Part of a small language model's weights: width 320, no biases in attention or MLP.
MLP neurons of a small language model. Each row is named by its layer, matrix (down: output weights) and neuron, and shows model dimensions 128-255. Each number is 500 + 40 x the weight over its row's rms, rounded and kept within 0 to 999. Numbers have three digits each. A neuron's up and down rows have the sign that makes its largest values positive.
After each neuron's rows, "fires before" lists the tokens most often just after its 100 highest values on Wikipedia text that the model never trained on. A number after a token or word is its count.

L9.down399:457472480558453520519472512513479491418466493500419458472508531494554466483514469477521498426566522505503457473515448501522544504506576535500496526513503574462504469570463504521610546454556498423469511483463497545526512488478488498556547588552561481396512549566571510445546433501456585459534496568537529484535483481524529481524523488484486509493532522475526540523345515510502531441541
fires before: "2" 43, "1" 34, "wa" 4, "8" 4, "3" 4

L5.down224:486500520542522492485556483573405533506464451486484502560473501571487532527521552515457518480428488438526516562526512487435590450441501478460476501539491504497504534494503468451435495452505495501479540489496523537531440455519475503488491519511490554459548493471524437533490490488533535431429552553449487497526527398448493521492510457490480481569560611497529520482503486433530495475504
fires before: " |" 34, "+" 8, "2" 6, "8" 5, ":" 4, "1" 4

L5.down142:487456557440513496401478508478548497483505551518606496530453457519513462487555422463567549469523527489527503529519464503559504465576550442558527544487507606473534553417512496537566486503516457496524502525490479500510500580481532467539505520456464569519538546489547502517487492516506512472544463537553523513536490577538484516557516477456463579486486495499533525476551539519549535527487
fires before: "\n" 45, " |" 8, " is" 7, " was" 6, " (" 5

L5.down195:458558504504504503523461484502483497457527473453474511486548531510486406494466558512475578509565514399465535477492507509491496465487523447518579533507501475455461480533488499479573438436471514498589476444472430533563471484482512572456501492485488486570532531568506549553526518573477479499518485509535551527492501503475494478570465451501447588531531497508480530490436523525525516538443
fires before: "\n" 45, " a" 7, "s" 4

L4.down132:499444464450496495553561477571458561510503536527550532489520505450571556443532510566495532539493480475530495572495440599470474529523527511479527516560539492483525478488549495441485453475493475483423483510454466510533483521548513500548506498487485533507512431543505515511405528532495515445467486487503450522485464561464527526556471499484443503474518508499453442536434491511506497530476
fires before: "s" 30, " not" 12, "ing" 9

L9.down39:512499474499557415465456523527590493498441544529478457471527579557503520531535468521494487502470490492505512473480498528535459466490547435479484518553484471541487463469452433465521580528508482519528423534515506502522459431512501477578529593556499544500429557504522462534483465581458574492583516497474502422469526518540495493509503544467456570497506556464464464598556550501472548528416
fires before: "1" 37, "2" 16, "3" 6, "\n" 6

L4.down456:539525511499540553551527558594472549517443412469512412490502491519514466457448516552419562450510472430506546511383488466531461445472520504537529438555514448465469547489528552491490477449528400548508496441473531453494499493478512549395521501490543561498506486583451476539545513468470434495487464499464492433471440493588460453515479532543542437544525504462484466509446515478488476488440
fires before: "1" 44, "0" 25, "2" 16

L8.down657:453521522540530463567506517602428484467443434534486523446465531528497527476521504530569474500523533454505463462544568525490446468421544413506525499488474477547525441518530502500490509472542514498539488443532521546459520487510503588496416502460470536521504529543476518429492484454515406493532540500517582504493569524500451502523515437492468457479446499439536506451489473520503414452520
fires before: " " 81, "," 5

L4.down3:485491535544500481507494516496554522491446551425482513477530419576446446532499517553482554521508487458455578473478495428510534569405569472508550514498487532470457601480482504512555477516535514498539545462451544548433506514593473540520510592478459423503492539537529396501464529444490552437447497515472537488483533426519532492451439472483477462436526453492537475465456504457523466572502
fires before: "2" 23, "1" 20, "zen" 8, "3" 6, "6" 5, "9" 5

L8.down465:568546502505515475521464426472523514404507537496476441551501483500472504562449436461561448457522514559533528505496566509420448560447517491457470461442533499561525468482570463543469474502446499446523509446468525498535464501503525505497528526513453443444382469487493514511517457491525489548442494542465523500496502492493422461490517490512526426462448553469484541430561582580511481496428
fires before: "-" 68, "\n" 21, "|" 7

L9.down589:410555458442446477575482577494451483436543456542531563516411541428494483533465558569483432506544550541522536574559477519520501439462497459490438478461544507458482518525445440442549548527506527468500446453444495522536460458470536519494467520522575512498486511463461476564580504503520495529556481499496525472458576475472482564500446483502471521455474497491369494472524446534497534465598
fires before: "\n" 36, "A" 9, "The" 8, "1" 4

L2.down238:532457504497479475450527655500469471558537456404441569468529511468503523472457491509501529476510466517521487452510492545465479600471497472576475553553492520507411466520427514472538504552483577446499571486548523507421573521515510472544468465473498477558539514427491531534537493472581506523471540514513420466543563516528541462534501586503512510536482511508515550465507487535453512499529
fires before: "\n" 80

L7.down782:479497526527479488458449533465508431514438490614489569460571487501482586518549494549505487535537527507510515565471497541504512542452439522526479512563511464505600537523454473544504547465421480516550557486520485497487443479512465483503535543468550514476473526520550540616481521474610431500570482499488469475459536514575518625538495500524433539550536476555575499518522490466503514517477
fires before: " " 68, "\n" 17

L4.down244:515539500491465570526462439496487414464486528605472528460547528514569550508480499553491519482536546593458408515534486513520517472463474484495529505416535483448546533577478489509519427542421528492467482481516476428508529543474493480490453556548493567530496501389491519460518502548500463439557489470484510557473513500531483534519565410537467532437506400520429476432552544451527484514513
fires before: "1" 23, "2" 14, "9" 7, ")" 5, " is" 5, "," 4

L9.down381:470494503526516477477441461509443464518477496510526464488571507531459525492498503497466538509529459429469566481470509474558601556494567518447493484464456520492464417564524478517521566517461453455469437502498503539523536398472498456489490479535512535454504442554477467500562413513583485486488438511451418474497406487483488565474522509540472467559500546461554501507513507390559496495481
fires before: "2" 38, "1" 23

L2.down192:505551488510482494583522512483563543447507457511482499529523451518473456449519558509531492487429498568515478540532509496515478426538468508585566536478394518536492600534475514493589504426479456504468448531544433399447494456558515546530572487542442485447471497477513474514485462527525467535470563395515474519567482508514538421481508548532495517511561551414476562499492503541557484512561
fires before: " the" 39, "lé" 8, "las" 7

L9.down762:512481450522448476545495567539458547524539454534490506524408492494489539501511478429477485503581556511513471513506516472482473502508524456413562512560592459544475488463509538478469499479569467449523598494420504496512566541470501436494511489502509466522461530520500543496581551486534452511474486544465445508553475451507455515460506507550500538503508569530513481444516427532510484479475
fires before: "|" 95

L2.down684:471448569487516491491520424515523462507533539551508504477473541459517458568481491545496585489473462604462590376481449509551485528455548503482526483491432476548519442499533585523483542450497500506546493484413512469492522538485541526475521457473538501488534518582476479466471469466447545476503468419518556468430419554564564491437492582479477507569521475457484452513494435479473520437487
fires before: "\n" 78

L8.down101:480483499518429545468543470501435559417482536546463507459472535499492543528496520542518530524461552474448455513465498498515501438525560490517501447531556480501532487471460527415542503507519489490531492450502495492472591507517494472494544514554583508543453579491486500532574519506553470433548505497436474487533579422476470604487482453528448492529474401475490470424533520485476519462448
fires before: "0" 95

L9.down321:487555483498547551465446562579497435570482467460539525540445497510464521499471479505555516464521448451494517464529473539514493474533502494455528494450545533538495550529524531459468438522451465472491504419517436541559547540497496506513470461493430406576514511565484555514577500452542539600538527514484499413430485509491435557582474518483446514516469566474504434533553534444453502513435
fires before: "|" 89, "\n" 6

L3.down235:507429509492481438502474488465515590473404516512489492519545489514521458467518509489469465554496527492506517486533543533524417486453516484556526508468514425479427533502477527547518479503499445443483440495487501536537567503517424446462549499435507524495495516466439493482508545550497485507417467467482480503498505543496470515504466522482427521485455509476483508533499577470425464593514
fires before: "2" 29, "1" 26, "ob" 4

L4.down768:548506465433476467468409476518508519563479542545505572511496466490541636519489605498582511408475553523536526480469437470453483521471445447446529486457495521478453510533535507489523496531522513468526465471463460477540449520526489477478492537573513499477456520526424460437493459434520465469474581470501492496516559477536473491501525456492480476502455482492449545455494500468498498558488
fires before: "2" 42, "1" 34

L9.down416:544471550490454484509465574579493501548549494519489535536453437530477534553419534457444495516595459512523476487513473424507459525471426473526498498489554501509506580463528514448418514515460492478428545456528557525497494618463500498554476475475471456519463525480493569493552553544552440547484501524498501365452488477507451517539459560513530477450505531461471520504501499468428437443606
fires before: "|" 91, "\n" 5

L4.down369:485503495570535509522547545439549428458444479566430468376470527545453519480557510445474572524538528497500469489544537551418512475558497510506528454467479465451511495534518489474574511446421509470436484543528478516487521568455523526540494499531561521472581471577547504514507496448492456483539476455589565485470396559452442477499547498493554446459530474465514484538527509509567545476463
fires before: "3" 20, "5" 14, "7" 13, "6" 12, "4" 11, "2" 7

L4.down282:495490563573568497511540481519493439494528492546541509489532528501500543548553513419554480505527487558473464466473510502462478453507443459521527528490479513470413564451511507563545533488539539476558391506483541536479570512439470408484510484474494461496578474517486527551465519510552519556506441465468454571532561487527466501514516455410555418573503472469515466544470502531424590483457
fires before: " " 35, " Democratic" 9, " DF" 5, " Na" 5

L5.down19:534487447493482521468522486600492512488547509474536489456477516560510504567539503513514516478410488451519494489476515528442502515482492389445457425485493426511510501483457450504516574590504480533530554533532492488493500491575416556476536500403534440505556491489501518510506519497471507547541489553449482558521512496536501563445482497493455509560473517473551469502452503484530419523442
fires before: " " 91

L5.down804:589551549505483598478499501531536583459560518496558531467512511555558518505533540492530485488561508480537541476543546488551460502493516532533513468440469485517511505465517494489469478429544458519578498529534462504475415511509526550486534550531480466392501481533524502534498447544482491528473564551510510486410420541463480456462476423517552507486508495535546487508482633507477502574450
fires before: "\n" 38, "---|---|---|---|" 26, " " 5, " |" 5

L5.down777:459545537525494499426507487496460458596467507521538512484479437489476486469447460537481506509550432474534556475525484507564488472505504496467486504511526503536506530485521544458508511489477548546450491531542527488532535502497528541486437532339446497562508502468534504464539536433445552549537472532501476444459499527502446591485494418569503488530568484500523520574484510504516429540425
fires before: "1" 19, "2" 17, "0" 15, "4" 10, "3" 10, " " 8

L9.down654:428525548550569480533439489576465489542470426485479517531483542509519460546502519548581439479503433528501520513541463577504475541495472528489456445506485593585526515513550481476552466481484459443534511468551470499523470494483566455463537489436515444507463483499510475548436483528462505528475519503559526491483553509481560482589468478432440468550484553546535533501514509518500510494397
fires before: "\n" 86

L3.down552:549571532520542550529468465563507526500570473525527521511476444358486500506538496488543514488561503565490465427464432453464464430502484490550477497424553530495478473540542513474542498541477553515548521508505480429467497584469520511599494471534544585507530471483466381493483482433489492528469455460507518526503571547448500532599513478501472487527514457478442459574475501450519552543501
fires before: " " 67, " MF" 4, "\n" 4

L7.down447:559489529491523486492474545456457484508575513512511543481527500493544489489539480469549481489454526462527481512474525480435474534495419431515523457497489451568570470494532436478568496612524496437555483535426520538505425525533457476430567453518455536470453413514589512598525500539420536475476468547574488502474472460452502515541507472481454499548425488450424536525475564464465452555490
fires before: "\n" 100

L2.down111:462446471532490509505522618526485499531482509451478524536437338519553494437459434466471472421504518554494473436466500548519504611550476476528545526509512483457499466527498511415592457531464493483511502555454586441450511435540468570459495466502506463505476489537525546504531509434452553504464466503448510493454528528417540511534481474429508491536530431507483467501496500474499459497506
fires before: "2" 23, "1" 14, "3" 8, "k" 7, "5" 6

L8.down235:573500506436486522548567495472467512553515506510506468487556459558543468487471501495470511499540495501494526540442454534437591568436534540552541496475542499487444564532513499492531557476475533497543487424482503481474437527426508442542489521449511490506501492469522494492459521540437479465491478502570455503511446481486468514540532490457443620486453487488531537524460412480514458545534
fires before: " |" 49, " was" 7

L4.down466:524579474493459512460491504516507523532542464496520483473551568501479495499507495542521555515450539494508478466491502439507483529488562455469573523505519512450531482482529522540537466513543464537482461555429558558477540493509463590499456546493510588483490514491457515394535592472568513512497508519508509470484548447561463483521513473584398501482484449524511491512477456496535529479590
fires before: " " 63, " |" 13, "," 7

L4.down133:530462509451473545524582468480487552455500537471641540463512468532445494599549555467526464398521527538521545496429505526479541441521465508525517480504503427553495471466497445475468496518516545470468410516525498489426472451500451478483487499445530540467531462624547524523558530572447499498486515557517430487498451521481549573505529444454498440499536499499475456569466522501523522485506
fires before: ")" 38, " m" 12, " |" 12, "%" 6, " " 4, " (" 4

L5.down194:458522525576604504513475508517491504504520534482439479502486483485492457476486628542538532465481483440477419515549547469482472533453463525473564445497438499493497483528530521496458468581460507589509447535543487502523487497514561490431511588479483527501612592466542529468542557428510483497443558563443411517451454508511525446511488561510609509496502466420552503453564454453562514481465
fires before: "3" 17, "2" 16, "4" 15, "0" 15, "5" 15, "1" 14

L7.down328:490550433437452521601453478510510515558517521550459480538509563475562554563470460492508530495461496529518500487557466427481466536483597486494545562492524545463480501521471523542472482450450449547579535471524465478562462550520469456489590562560542422471501496486577504532483476477531452519478516497487534544503480488481468489454412512492517500536451512517467563495534492588516470485494
fires before: " |" 41, ")" 13, "\n" 12, " (" 10, "/" 9, "z" 4

L4.down481:571513477482438545445486470569514478500456511477522538520466488512435476507487529548529538527460488414538472533451451548494422452508537444453496477404490467511520529486469558418503442544492518479554543492532519495429554511453500513543481518474572457572404488495518510506607495466522534488489454467502482570516568532493439541431490490508529526486487470540526483466512538538465524525418
fires before: " " 38, "9" 9, "2" 6, "." 4, "8" 4, " born" 4

L9.down218:537528490542577492513491473480491482475529496451518429535482495511485417504442500521562460559448520471495440461531565531466474578551534543531484497509479468462507511491478531544472477446534432494499549598459472514507425554583558489481508459508534540544564526499481547403452458450538498550422502509492503516463557620442510474524484525537509422466514468468539436446459480497525438534520
fires before: " " 75

L3.down274:560556539529469554493511468582548450436412469472495457490532556554491524596477451474408498514442469441426559531483556447452447496529541498421460539497585535489503591588467526554491536436500516495539479487495515466522478482480489543502532505621516474504473552563483463506571408487492494509474449468471437463481510500511458430510472475437457446503518449464450459481536468492589528503504
fires before: "1" 44, "0" 33, "2" 19

L3.down305:483548494559593455490529450486420512439463476534507480525525534494473548475404515417488512484486482480522428472531501492483500473514476513550545494499500564552599529538567537537477504438479497482531487544518537523425620458501499413488469446512526526536565474536462488496459587482471513478536532547451448509481524524457448553498501541438493480578455513505497503477528533488480467494501
fires before: "-" 70, "\n" 21

L5.down137:493512486512423465494506469477521477507456499505495500473546446521535549554523528530492456536506535521494495423437465503473493527505461532525504462492537515545557510516496523502507493481482489494544472503498513557467446456512452512559491487569471425453460485556549525540495494485456568508494489511653515474491515506526470544537555501532582496518534472583506364512441494489523444593506
fires before: " " 51, " Con" 5

L3.down778:500509453520447488441511596543518469525509467495485511466545526432473463487522449475519595496424537520505474494523550468418408488445506517493540483517474461475483460549450491434518468515577381557509495559555574506577473503514493516498388507469441483476477500494523578542530555414510505532428519436531510577467512503509476571485529432508447574431519508514517501478473444508477481469419
fires before: " " 40, "f" 7, " Total" 7, "iro" 6, " Density" 5

L2.down403:477535460563518503454438490539550427532513417512569510516513427455577498475453515425465526412452545594506607455508491446482479495486475505491507542521477489495492461483523482490602540506460527522478553549563464564525506436522487516515504524477464468501417509469522546451624509488553466461495517542509497484551538550523536564504503529499583497511512594515484537533532505500472469504559
fires before: "1" 26, "2" 14, "0" 11, "3" 9, "9" 8

L8.down314:505453546544527486567584468447469471463450475530443478524540529567436485544481535454489564514493541513489566363537547503505453549478489558491506500453532507535447431502499528510544472558470452489472462478449533523474558566500459510487496523595481519455524507512484520533558482445490499556499492481455520501497542431499449538477556532499505481519476554559467545476500569533471474529534
fires before: "%" 26, " |" 24, "3" 6, " were" 5, "5" 4, "2" 4

L2.down137:475502456448450515456414503487547511547548466464562467588481438477575464487512466480499519406485503487474443550408531531419471543505460480547433460439545528531408509505436510466551503456456579534392542601502477476461480498517463549535542454435484544463458486493499463534567458482485527506534521458505512543462437433524488533539489480563500531484520418499498485497422510477508505443478
fires before: "1" 31, "2" 17, "0" 10, ")" 9, "5" 7, "8" 5

L3.down4:537548603474574455458517493534523448584484541524456525483561507452465425427515494488461500503485549472544559441503464591430474604514585512492534511461444561438460491488534426524565491500470505500546506500528511579510497515518525560493543541456566511505492471551546460555536455485513556435482488420479464599548506556505476523546451510498432455519524500504506543495499539465562451478444
fires before: "2" 44, "1" 30, "," 4, "8" 4

L2.down133:541531516541515499513471610507590482539518531513484507491467488383496460455523506489497492430487563495482594412556479504489475504542460562473509546568470550574477519463495505463646499526524501532515484580498590513517441560503506525447493432427459503491554519502470471501547472497533467478566539416482503482524550527485420542518545514503575464583516429399479559433498525512495503422520
fires before: "1" 32, "2" 26, "4" 5, "3" 5

L8.down111:536519477494464451473506484531495536485467461430478481468494524469491464535496571517567532436505490492483476394539506513468459470552521553456512459457525402433477457536505440525516492515565466531528508557508517492493456501466501509548505519473496498527519485496477566450472549399473531499431459438545462440434458555528541537501504528491480543464460544517513464505446432376501524522479
fires before: " " 41, " Apps" 5, "," 4, " Goals" 4

L2.down617:491490492472486591462455643558502448539467524578501478539466464441525498487501475481502505496527517533557506437507521563509593497561515473455501548507549575444484465454476515521514503461558468514551481509531500476520454559543439511507479475572525541495464517591475480511559495509482504533527577456471418503459493496483519521494578523529496505417554473509494446463481446503526477541493
fires before: " |" 27, "1" 19, "6" 8, "%" 7, "2" 6

L3.down231:524537430521602473530511437482471504485540503408489464520506497493464544535431501509479534528516460460468517510469476431504459467506506527557521452456488540486485520507514530487466508463470490541433525426521491404488519467488511528414423450483566523505540520416497469477461515510509455588566474476533481479513506463491483520537478536475547442616469466450567494542489514463525499508479
fires before: "0" 26, "1" 13, "6" 10, "2" 10, "4" 9

L5.down419:515579409539527496546432521577495505585427512454534538529487521463496456487543503471468578452554483525513434520455509496496498515503470523492514509517448526601474427496546559523557520480478597446418536557475494534453502524527523490505434516472415551536475505466527542451503465441504444476494540455467551548489526526501477495532580532550439526437529470422575462518420487537499485467572
fires before: "1" 33, "2" 21, "5" 4

L7.down94:477559581446527540476529574535476486575541475429489509524522446534534556551493494536450464447481474509516476472469508485525537601500505475516503460524521517461498451474508427446546444493529586493490509504528552499438471479467506516539471494478502512487394461421461505470533413487578470583515496538530517530534417539496537543503511486514532529521530484470551539474464470530496524464511
fires before: "9" 21, "7" 13, "3" 13, "5" 11, "1" 10

L5.down246:452528592492480546521509518523562545467518495436474506479504451581540483497445492499489476528504510472505550462400482515476556395517552507526540531449554470417459525468511549502567463472508459551536501591506552479427463532530512528492441487482513490513534504489553488504530530493500553453445481503493489526492408438552450526524543550426475444517430468571556491471459556476478478481543
fires before: " " 41, " ENG" 10, " HUN" 6, "\n" 5

L5.down192:504486504515522514529555507487512537463501544486479512444505545375464549493495455448490572507544531469461558532446491479485542512517473504544453458499397513531387561492500477454553528423512483471518451535498468498415482532423438492486519576482463514515523547520544481496484458492513505435541476578551446536502495523514449505572556436487464408494518430498485487558532454512543473515542
fires before: "9" 46, "8" 24, "3" 8, "7" 7, "2" 5

L8.down63:440530463497457440398459567483569533473464491463486509516517543466482435606517560469511457509502486436489477590511510494509484479509507591539455489522534518499488530498516532484506519526488533543412551490483505502430504472463533475543540467467557398459502551465498567557490467521464514429520490562458493450545540492497496456440419481498516487460507467510498453455542478480487521511502
fires before: " " 49, " one" 5, "late" 5

L5.down612:435590517545510506524514497438530492535467523526505516450453443475421540495462497432586512595472440507434540473529522532562453459410487540531564533505509474420532495484414480525501465471542492489568454569502495479540564467556473455545544548510517485447496491540480482486421494488482553490499471514442500529533525442505404525435437426527509456551494515538557481478485530555554518557465
fires before: "5" 15, "0" 14, "7" 10, "3" 9, "6" 8

L2.down585:500523460505440516570623465489504537449457472498465459555493403529499521547563477482422471513487527548548466536551493509536525541503420510369501482528519487420553492517473444528450571515503456437508440426481445458574536455475533509517549492496475504484490557529605477546542485505471542480519507476481499482514493486491505499454522482490532464402566493426459581520492462551478504495465
fires before: " the" 50, " " 10, " a" 7

L8.down684:460446559445518548521441510455480484512550529509517516506424479512461534570523491591528486513441381437462489411448553495408481485501505501454534487502480458517490489501550434470572441506464497451492501485475550487482544553458533521522523491489476466472509444553460539492522501541517424512547477565476517502527516488514540519403497501472586527518433436522460446561506531526521506472544
fires before: "–" 36, "," 10, ":" 8, " |" 8, ")" 6

L4.down554:498546433522494530554435453469499516500506575507507451424438461579504479456513453473532521492457459603439518510468576519425551446521471521411529491565499433491494503470519454561510485489415466540473527444555527466506518501468470500416530516423491531541551505509449499515571507521541462482495476509465540474536440419509439511497494454510566494543501573490491515577615500470482423531465
fires before: "0" 45, "8" 8, "1" 7, "4" 7, "9" 6, "5" 6

L2.down659:493464446588528511498510596493509515546421478491543518558520524529516483450495453485453501457494531450544522464509483476454473501521482559456546577533553544482543469494534509469537467427533520454497450521458551531468489503540466468485485519478527434543481478552584480489517573478410482440507498527519574540506507541487426563502539583495503497381593492499529507521485485515499422436533
fires before: "|" 61, "\n" 8

L4.down472:485486500557543436477451587458512484453437530484516445516492562466500480525503438411469494463519493511493532480509516553430525392499495521504526528550489504514478483552521517486521522489417500460539466542572418484485499508499502514508500487453460505463545521509553552468504500489502490524452494535605513423513491510496394521509521504486500474456513551540520500476421508506529488543438
fires before: " " 55, " Votes" 11

L5.down592:478454412509445454537462466531453479506471475465505454537528531486485372556416476446475548512539518547488484433554549525486411508547518547487510547481529519480517525459516553502494543563469548544502500550514530521451472467474487519518565532526491497571516497546467492541472508489573454558484475495486495497555500553521528406533451528492509459447468569510482450473419441553575472452521
fires before: "s" 73, " |" 5

L9.down209:523510516472493585489572519497443439522479571546504527523477424449437514434526461513554492494571529567540485459454572423522544490504518513503523504512540439460504545509529525513482431500549526428445519507471462506497496516488362452576479543480443500528460489497512484492482482512540484519559523494516413466452488540571557519508480497487456547532466534496563485517474547512458476513539
fires before: "," 16, "0" 12, "\n" 9, "7" 8, "8" 8, " were" 7

L9.down468:500496508456483530506457550549528410468513485493451462555560506431549424486556568429482540524521543509482464499561535425437535511530452550595557547546518511534480527443492467470517490537473466465560476510565495557516514527472568523466478490552549496422548460525495478484455460506554490487515597517575490518463520489523506518487516481528516511539467455468504514521530528466462451468487
fires before: " with" 38, "s" 9, " to" 9, " and" 6, " between" 5

L8.down279:471464537492515539521494508515480471493446528430509535548504504465572457500573513564463468430512472486485445471481487454545517543461521468490449509501452482529493408413511452587525501556490559483555473510525469552497509496504546500546446504470489476472480600539510505545483512509489549561556538550434553448506579483618478453485517531503520530553555464591473532552459488527472504589469
fires before: "\n" 27, " a" 21, " an" 6, "ed" 5, " also" 4, "Z" 4

L7.down356:563568461486499493520465556485493503490481488496569505463531445504461497465473548586461469524545496560476454514548526497489403520520434489494486490452444578452533514564484494476479536519500520497476512519510538534526515502556500454530418501468475510544605621510553495505484506472537527513470559480456542487480435617509511515441503567583514481511532464528518463464503405480582523508531
fires before: "0" 22, "3" 18, "4" 16, "1" 12

L3.down416:562497441532524468451437500420531524581591521495570502564543557459523516500524507549486522549467517550477513508492502465425511491515520509434530447477506554523561527469407489490482444486491425544549595529470426538467524493482463482493452552461493473485529432543492490485450448469544489528525473462518556472563538489486431505563444517471510511521521493458520528515456520495524520481511
fires before: "s" 68, "t" 5, " |" 4

L2.down630:540453476508527439445493513534465478475484477483463530485527525525547509520558470519568506511460526523516495502526489494434496527499479445423539425503387506460487531484505491484466552551514560394481511495535533512502498557522433476539487410521448459508530481475507558532521516477425551525547502421575422556472532532510491456491442545502500542440439485453508524512483497478527449522492
fires before: " " 71, "cultural" 6

L9.down422:523495456490564543565484519492434462508483499464440480502536524476497531552564499486460484502506560432424424584504508492437455469467506450454493481504448549520444483474496452471517482440513520514438607440487462474529469534532467594512472545401503507443459531497522510488546423508570496494530426551506495451482493473510504445480512548520463521514493534475469539491508488504467424498487
fires before: "|" 51, "\n" 17

L2.down608:539546493517505523462467295527500476507520494521469549549507592479514480491498476558481522498487500473500481475488519492470493502485485532455509457469531480518503467520482533439537507504433453507475548449515508510506461488549490497501506506527435553501501481488496517497506543488503472490536542490582479521447528506466500373513473511528547512509493483521494541386548497503508495463525
fires before: " |" 84, "–" 4, "+" 4

L8.down116:474494498444489521467437504539524487456487463440519509485511528510567501475498517452454460509544406500536472543524479504475452459507408539525525459523508510527475501509554439459432460474540510449528435502500473493505500552545535524449464470463523482565475597497584482506446526511490514453484477458557547471464488526468506525478488495476535588415483498467491547492460493433393500628480
fires before: "-" 66, "\n" 32

L4.down192:450507518511489544521581560513525551465502489463382410433492517519463487464513490508468513483453497502542504440545566508476542506519469516449568537497506480526473497490529494469523566467540481559446423510508507523511554469483504440536457508558537474494501559464556525490562501472476511487519440531468496463495464498510565490607508530424415496464495517484507499547508481482513483504462
fires before: "8" 33, "7" 17, "9" 13, "6" 12, "5" 8, "4" 6

L4.down814:482462564451499490509582438414497498550538469576479481538534494524462585557530504521433489508457444522517440537498483484454568538528481456530539538570524499537557495506513456452481437500614479475566448467441496434469553555554495534457498464476551482457508472554523515502425539515488449490524528554576546536526497525452541449465535589462503559475442523520555508545481575521552491551503
fires before: "s" 42, "}" 4, "," 4, "ed" 4

L3.down697:495543517504522464513529480414471537537431560470546492456454557557503544482469523457447413507514434452473532545489464509543469483560456509485548491472562401534441501448439527420526554412529501477496481516494431558573491461418416520473554487488478562517566525442449465521503524531532491520493467485544510505504458487464507441516532488514554495507482518489502517444478489499540491474445
fires before: " |" 24, "." 16, "–" 8, "4" 6, "th" 5, "0" 5

L4.down87:505483568494525484485574562555490457521497532556470533462493516451521499480453479460485520437555515508490510475509528490480488463601468513438465520446513574400465498459471534497495522519485551489453489472479541482514499500474450499473518551515535445534490418485552423495456406534413521495533468477471370529507526513429524522579508403473545498507477422478491467535456444449554475558510
fires before: "2" 30, "1" 26, "0" 4

L8.down807:497530542462497513470558580547470496455518505606380486447472501583501522511448528539509485493436519460545433502512518487517547454465471436533481475480473442547441468461489540428447508489506481517508501422457481500445497489531499547441559500490485476464449567457431474510485489529407569547536453521499431464443458507530478570472419511554510489537475484438554475524507531522513451534517
fires before: " |" 25, " (" 20, "%" 16, "0" 10, "2" 5, "1" 4

L4.down444:507526461430476519503457479488557453482507423483537484484457468478502455503484437443531427482478488536441530499534461513535516511519466498557575510500449463533511522443504482533419498542473446527428482545538508506431510537562496653429481564528521475475545502471506529538456467446573469504497485529538483457482548506595547478519507426463454481459397561530501508497549519558530484535488
fires before: " by" 23, " to" 18, " the" 5, " on" 4, " with" 4, " into" 4

L4.down392:460469539506472535464477521470516500509487407399468449475444444522499504523583515406428524426531536462495542491486526446458482541588414457461486446512548529495488446575530543444436467468540496520517440474511462535466393509422488583456505486522465483493471514518407520582480550581519501559570514505423502489532473532493488443501506406543492502524492548543491527532497474628500496441540
fires before: ":" 27, " by" 11, " Total" 10, " Density" 6, " Summer" 4

L2.down503:451505506502471532507439531467563438539467475496513526463488488467513490494505450478511487443473466513478535449528570558442513535515471473518543530554444479455479450455488525512581439478506531473476464612487601506506503426510506506526483468488534448561452548560465489459532474515607527496517429480465514541521536505497478487531419525513440500482494454497496503534525530492491502474536
fires before: "2" 18, "1" 13, "4" 11, "3" 7, "C" 7, "7" 6